MLP neurons of a small language model. Each row is named by its layer, matrix (gate and up: input weights) and neuron, and shows model dimensions 48-175. Each number is 200 + 30 x the weight over its row's rms, rounded and kept within 0 to 999. A neuron's up and down rows have the sign that makes its largest values positive.
After each neuron's rows, "fires in" lists the words (lower case) most often at its 100 highest values on Wikipedia text that the model never trained on.

L4.gate246,172,182,277,190,235,172,218,193,197,187,200,238,214,198,148,255,181,226,161,294,236,194,179,153,279,152,157,210,205,188,221,204,207,184,169,190,220,200,208,169,182,265,221,256,192,199,219,199,211,162,242,255,230,186,240,181,140,196,182,211,207,209,131,230,208,199,231,224,191,213,199,258,205,202,279,141,233,162,229,208,229,170,190,199,224,177,246,131,229,173,180,196,253,254,208,189,256,165,223,193,192,225,151,247,191,173,246,150,217,218,200,223,214,214,215,204,194,202,201,169,211,220,211,194,158,227,176,204
L4.up246,160,166,209,209,150,224,212,199,252,178,191,246,220,184,175,268,196,179,176,210,192,201,178,172,257,222,174,179,227,160,190,275,228,179,206,193,233,180,195,199,233,222,187,194,156,248,139,146,196,160,176,161,214,168,189,187,162,215,263,212,234,191,173,202,221,175,204,225,156,189,196,211,190,155,216,196,189,244,220,193,199,204,183,205,212,227,185,221,205,217,194,186,221,195,174,199,189,196,208,191,194,225,164,220,147,145,212,268,235,176,249,223,207,220,209,189,173,219,171,150,168,242,163,187,219,217,173,146
fires in: "people", "men", "children", "results", "women"

L3.gate306,193,209,183,213,177,214,202,175,174,225,152,168,161,160,152,185,210,150,173,230,145,158,215,187,236,209,133,224,150,192,251,161,180,170,243,205,182,257,173,169,196,132,221,227,202,158,212,196,170,182,211,208,189,189,226,159,163,123,196,220,167,224,229,200,188,169,175,197,195,205,179,194,200,253,224,130,188,193,192,195,197,211,212,183,204,230,169,209,219,187,207,193,192,181,217,232,192,207,195,189,233,162,187,188,140,225,213,192,145,224,160,198,256,244,152,227,239,253,235,184,205,183,206,152,198,191,194,275
L3.up306,178,214,204,177,178,214,156,210,183,245,166,226,160,164,224,271,220,220,197,205,201,166,243,223,141,221,205,198,236,233,187,228,168,179,177,184,237,204,183,169,263,202,237,199,221,223,167,122,221,216,158,198,245,217,163,203,234,187,258,148,197,170,173,217,192,200,178,200,242,197,238,221,254,181,188,193,202,187,211,176,217,209,142,221,193,217,180,203,187,223,186,186,232,163,216,236,171,184,216,220,223,200,240,191,226,189,195,169,205,223,232,217,204,203,197,240,166,228,220,201,226,217,190,226,240,120,210,252
fires in: "there", "found", "land", "point", "result", "here"

L2.gate118,196,216,206,208,159,169,210,233,242,171,220,249,216,213,260,247,166,200,197,194,183,179,162,166,203,239,175,164,185,214,214,162,143,233,224,212,177,228,252,202,180,229,241,189,194,167,223,230,241,177,214,174,247,223,211,158,188,172,196,197,203,251,254,180,263,200,175,178,180,162,271,205,155,205,255,219,215,202,213,166,237,158,198,207,170,238,186,214,243,193,244,205,208,163,183,209,271,177,178,163,233,215,185,217,235,239,121,192,183,212,182,247,224,220,267,207,181,189,261,203,183,217,177,208,201,197,160,173
L2.up118,198,241,259,192,145,177,193,222,220,141,166,184,176,183,261,168,179,186,228,194,210,183,189,171,225,180,164,171,158,237,190,189,196,175,212,187,131,198,201,204,218,244,212,230,178,143,265,244,184,125,157,183,228,190,268,173,213,197,144,183,261,211,165,214,202,169,236,205,209,199,250,265,184,166,197,214,206,254,185,208,168,159,190,220,156,223,188,202,239,239,151,170,211,139,164,186,191,172,189,191,170,173,189,207,177,193,217,141,216,185,170,215,222,207,247,228,190,172,239,193,194,191,179,227,261,246,169,223
fires in: "them", "label", "him", "themselves", "himself", "they"

L6.gate96,229,177,205,259,196,232,223,245,252,230,226,223,198,202,249,153,250,242,223,253,181,156,183,230,212,171,191,209,200,240,203,181,160,226,213,212,216,201,167,197,193,184,246,222,160,168,170,155,147,123,200,250,192,247,220,159,207,168,171,205,195,172,193,199,268,206,220,139,227,174,253,211,190,242,177,247,184,211,188,210,211,213,182,211,208,189,194,198,201,222,174,198,213,207,178,254,182,204,215,160,262,128,145,179,274,233,210,209,154,244,207,218,201,164,182,264,182,215,242,186,207,221,230,222,199,221,186,212
L6.up96,179,167,256,197,167,140,225,226,224,214,187,192,237,223,229,214,233,225,177,185,235,217,213,202,195,246,173,203,156,206,228,193,145,135,226,274,201,210,178,214,227,228,121,165,169,227,194,189,229,214,179,208,196,178,178,210,251,210,184,214,173,256,179,207,189,234,201,226,178,204,198,186,184,180,250,163,200,227,177,242,243,142,209,203,192,176,220,189,155,192,177,192,199,225,144,162,161,176,204,165,176,225,173,191,206,153,200,220,218,199,235,147,176,218,196,207,186,179,223,171,197,223,231,174,202,178,167,155
fires in: "s", "they", "series"

L2.gate405,218,207,184,200,168,199,207,230,208,177,236,175,234,210,168,202,226,154,181,210,229,227,163,208,220,164,243,195,160,231,198,174,247,191,178,181,194,196,237,210,227,193,114,194,208,231,178,229,200,205,215,171,203,197,204,232,195,183,146,200,151,206,204,204,192,224,244,233,187,221,192,196,236,215,205,256,169,188,256,223,212,200,138,194,234,244,179,191,193,161,208,239,216,204,178,228,202,185,233,131,198,142,202,216,183,215,224,220,262,159,206,170,210,173,284,200,188,165,192,165,217,151,215,165,195,198,157,152
L2.up405,234,197,132,223,184,220,191,211,237,156,200,177,233,162,176,194,201,169,230,221,221,196,203,237,152,176,238,159,222,218,193,188,269,184,232,208,174,164,191,253,184,169,165,151,222,196,213,197,209,174,212,212,175,123,196,228,174,216,159,152,159,193,166,190,149,186,192,225,209,198,167,166,216,203,196,195,212,187,210,192,149,173,173,244,266,219,237,214,189,206,164,189,232,237,240,171,182,190,236,179,222,201,148,233,186,181,220,246,188,160,231,160,216,186,229,202,230,152,213,193,186,149,185,137,253,225,216,210
fires in: "2020", "united", "2000", "65", "94", "1980"

L10.gate4,173,212,236,154,250,155,191,192,228,191,214,148,221,241,171,199,198,213,231,217,202,161,180,175,176,165,205,244,217,158,218,239,209,207,167,163,253,183,216,206,200,180,228,226,179,194,248,197,237,194,180,147,231,159,243,220,204,261,180,206,198,225,171,208,208,166,239,211,208,186,165,161,155,185,182,170,166,211,214,165,208,151,203,187,236,189,165,197,181,169,196,165,222,177,168,200,202,174,171,225,182,247,207,181,147,192,252,178,190,161,191,262,198,194,237,164,210,211,151,237,218,223,158,257,264,168,182,227
L10.up4,190,223,236,171,171,207,209,203,203,171,221,230,267,165,237,190,177,244,182,237,206,208,241,243,212,207,243,240,182,198,284,209,171,187,204,207,163,214,159,177,230,156,141,171,210,250,209,221,176,236,211,222,200,231,227,211,228,222,160,232,206,210,145,173,164,199,134,216,163,166,188,252,186,222,208,183,188,224,243,161,187,201,160,193,212,189,211,149,208,193,251,226,209,182,180,219,211,222,173,205,196,220,183,177,209,200,216,210,139,208,218,188,218,186,128,184,266,215,245,241,200,243,222,173,252,179,211,176
fires in: "is", "was", "are"

L5.gate527,177,215,178,181,198,204,164,151,164,178,231,147,205,218,192,170,170,185,212,188,143,256,193,197,238,200,205,230,185,180,254,230,233,211,189,188,156,170,194,198,215,210,178,141,199,232,181,231,168,178,206,209,231,122,190,265,155,202,231,192,196,223,235,141,158,189,174,201,192,149,168,204,198,201,226,206,208,206,213,198,140,180,151,123,186,174,203,193,190,202,243,174,217,233,170,198,199,158,158,198,125,237,197,214,220,212,204,210,201,189,213,183,236,213,239,213,235,180,145,203,196,199,227,163,177,209,172,193
L5.up527,252,182,231,201,203,214,200,212,243,199,216,213,140,185,243,228,172,188,147,207,212,207,241,248,221,230,249,196,151,168,242,260,182,229,228,190,158,193,204,172,179,186,197,174,204,230,194,178,230,246,145,168,197,248,149,154,155,170,182,198,204,214,218,196,172,165,217,196,189,177,234,193,188,174,221,249,164,234,181,217,159,207,169,189,169,174,229,212,222,215,187,199,216,166,203,232,127,215,176,137,182,267,246,200,204,205,164,203,197,184,181,247,203,120,171,203,167,238,174,173,143,203,246,169,189,204,154,244
fires in: "on", "induced", "lone", "clostridioformis"

L2.gate571,180,191,137,233,177,226,202,172,177,138,167,147,214,201,186,253,186,217,221,224,199,206,221,154,234,226,129,249,179,201,224,208,150,135,200,208,244,157,193,217,220,176,234,183,164,224,219,216,177,220,185,146,175,204,219,221,193,276,219,213,170,178,174,221,267,190,220,180,196,217,211,158,227,217,172,151,178,215,155,225,153,211,242,225,209,205,193,206,233,197,164,184,224,202,132,158,205,183,218,195,229,198,163,178,223,224,237,209,234,201,232,162,190,144,245,225,234,220,190,144,222,289,132,180,199,179,195,183
L2.up571,229,235,258,171,209,203,186,222,241,172,201,213,179,198,237,233,216,221,146,136,123,192,194,214,196,208,146,212,214,191,208,171,188,154,235,208,202,159,214,179,186,204,204,246,170,226,186,198,159,206,212,221,192,208,207,257,157,226,225,205,262,159,160,164,184,224,217,185,214,200,193,229,166,227,215,123,179,106,187,177,239,223,213,191,232,168,169,220,221,219,214,191,178,206,182,258,270,183,183,203,178,190,263,154,239,260,163,207,200,229,132,197,189,222,206,195,191,138,185,174,175,240,210,172,187,132,134,212
fires in: "its", "was", "became", "succeeded"

L10.gate377,196,160,252,195,148,240,212,147,233,243,207,165,141,196,211,250,224,229,160,254,206,170,198,178,182,197,208,222,245,238,160,209,163,206,208,184,229,171,169,212,167,197,195,211,192,199,217,166,186,179,192,205,185,230,195,223,173,197,198,232,292,223,130,170,215,199,155,187,184,136,202,185,174,190,197,155,227,207,223,215,226,158,206,219,274,231,197,151,198,227,211,240,198,217,147,216,207,200,178,221,156,184,199,152,234,214,179,200,171,192,235,204,220,199,177,221,162,188,193,232,179,207,207,186,168,248,137,151
L10.up377,204,162,214,246,249,237,253,154,210,186,210,184,188,203,191,191,201,206,152,273,173,170,177,198,172,163,179,191,248,223,181,241,194,224,212,222,187,193,189,236,226,195,230,183,157,207,202,159,195,167,225,229,158,161,191,223,164,173,192,204,241,175,207,184,177,168,195,184,186,191,198,272,182,253,197,154,229,189,195,250,228,237,243,214,206,188,257,202,182,172,190,209,216,228,251,206,215,170,223,185,197,183,155,195,252,201,172,215,189,250,156,215,196,196,187,164,145,203,223,237,245,187,170,164,151,192,207,211
fires in: "women", "athletes", "men", "people", "bachelor", "boys"

L10.gate30,199,219,139,155,243,162,198,246,251,184,173,166,225,215,183,227,221,181,231,188,215,267,213,184,179,229,243,214,126,240,219,216,238,198,144,199,177,179,182,266,202,110,215,240,146,192,204,186,217,214,238,165,237,223,161,239,215,232,221,234,197,154,214,219,217,264,172,151,218,158,200,220,199,220,220,207,166,176,191,216,222,196,171,225,225,169,172,196,191,188,200,222,170,202,214,256,216,220,226,192,165,152,199,196,205,152,183,223,174,198,225,191,178,194,203,216,230,228,221,159,218,205,218,229,200,196,185,197
L10.up30,188,220,211,186,196,203,196,149,202,183,230,211,176,265,211,231,218,181,175,224,237,203,164,173,144,191,208,121,259,233,153,201,154,166,287,189,179,177,210,201,212,253,261,202,177,168,220,216,237,191,197,210,203,207,209,100,221,213,162,244,233,196,193,189,240,222,185,224,211,220,195,169,167,229,195,182,163,237,198,200,186,219,217,201,218,188,218,197,205,212,224,159,198,252,196,201,250,212,200,223,224,230,174,159,228,216,227,195,181,204,209,214,200,215,175,188,213,235,186,206,209,234,231,159,182,186,205,205
fires in: "be", "been", "to", "well"

L2.gate213,233,197,174,166,167,236,221,242,238,195,182,191,227,183,228,220,217,218,140,225,213,260,220,239,191,177,193,152,219,224,183,203,223,219,164,180,172,208,197,205,186,211,240,142,171,187,207,189,194,231,211,199,254,235,156,243,237,209,258,271,213,177,201,196,236,141,218,249,243,222,198,188,181,250,253,196,185,182,238,195,167,236,195,184,159,218,192,168,205,159,244,186,134,241,171,221,217,169,160,169,249,209,184,239,191,232,132,214,208,191,182,210,186,224,160,186,180,205,238,192,230,200,203,147,182,179,163,188
L2.up213,214,205,186,219,198,190,209,208,193,158,180,236,232,178,210,221,153,191,277,169,192,192,177,217,242,174,154,233,223,148,165,188,164,131,231,199,166,160,176,191,241,154,169,238,228,218,205,276,231,237,182,201,203,227,188,172,200,280,201,268,169,143,159,171,225,181,219,222,217,196,221,190,160,192,246,192,160,209,190,193,188,219,188,208,198,251,201,194,238,229,157,186,190,172,192,156,220,174,215,220,202,275,199,203,140,210,191,206,260,214,189,177,226,183,169,180,223,195,165,208,214,187,200,217,202,152,179,205
fires in: "went", "became", "preceded", "fell", "grew", "moved"

L10.gate495,186,209,125,297,202,235,146,185,200,204,257,205,223,227,218,202,204,155,219,191,209,184,185,211,227,248,146,184,222,186,181,200,140,213,232,259,261,179,193,171,212,179,216,176,213,161,173,176,218,171,209,172,249,212,183,158,245,198,208,177,178,222,218,196,229,191,195,198,242,115,251,151,145,214,212,247,225,232,165,202,212,159,201,156,187,222,255,166,169,190,199,173,217,234,158,244,212,223,215,271,250,187,216,194,240,199,185,158,208,232,165,187,253,178,209,208,177,197,208,170,207,148,215,217,232,234,215,186
L10.up495,192,230,198,211,198,213,177,138,199,228,190,193,221,215,134,232,253,222,210,224,201,232,188,196,121,209,181,188,208,178,195,170,183,172,192,204,191,256,209,197,172,220,239,210,224,214,196,200,176,246,214,169,222,231,244,250,231,157,200,199,203,246,155,225,241,163,180,237,217,165,177,245,150,241,170,206,205,265,205,153,233,185,188,144,272,234,146,199,193,197,188,166,205,174,148,237,196,233,196,144,251,159,212,179,249,158,161,205,188,218,214,114,214,167,212,203,226,192,185,159,228,250,174,260,226,213,249,201
fires in: "it", "they", "0", "re", "you", "we"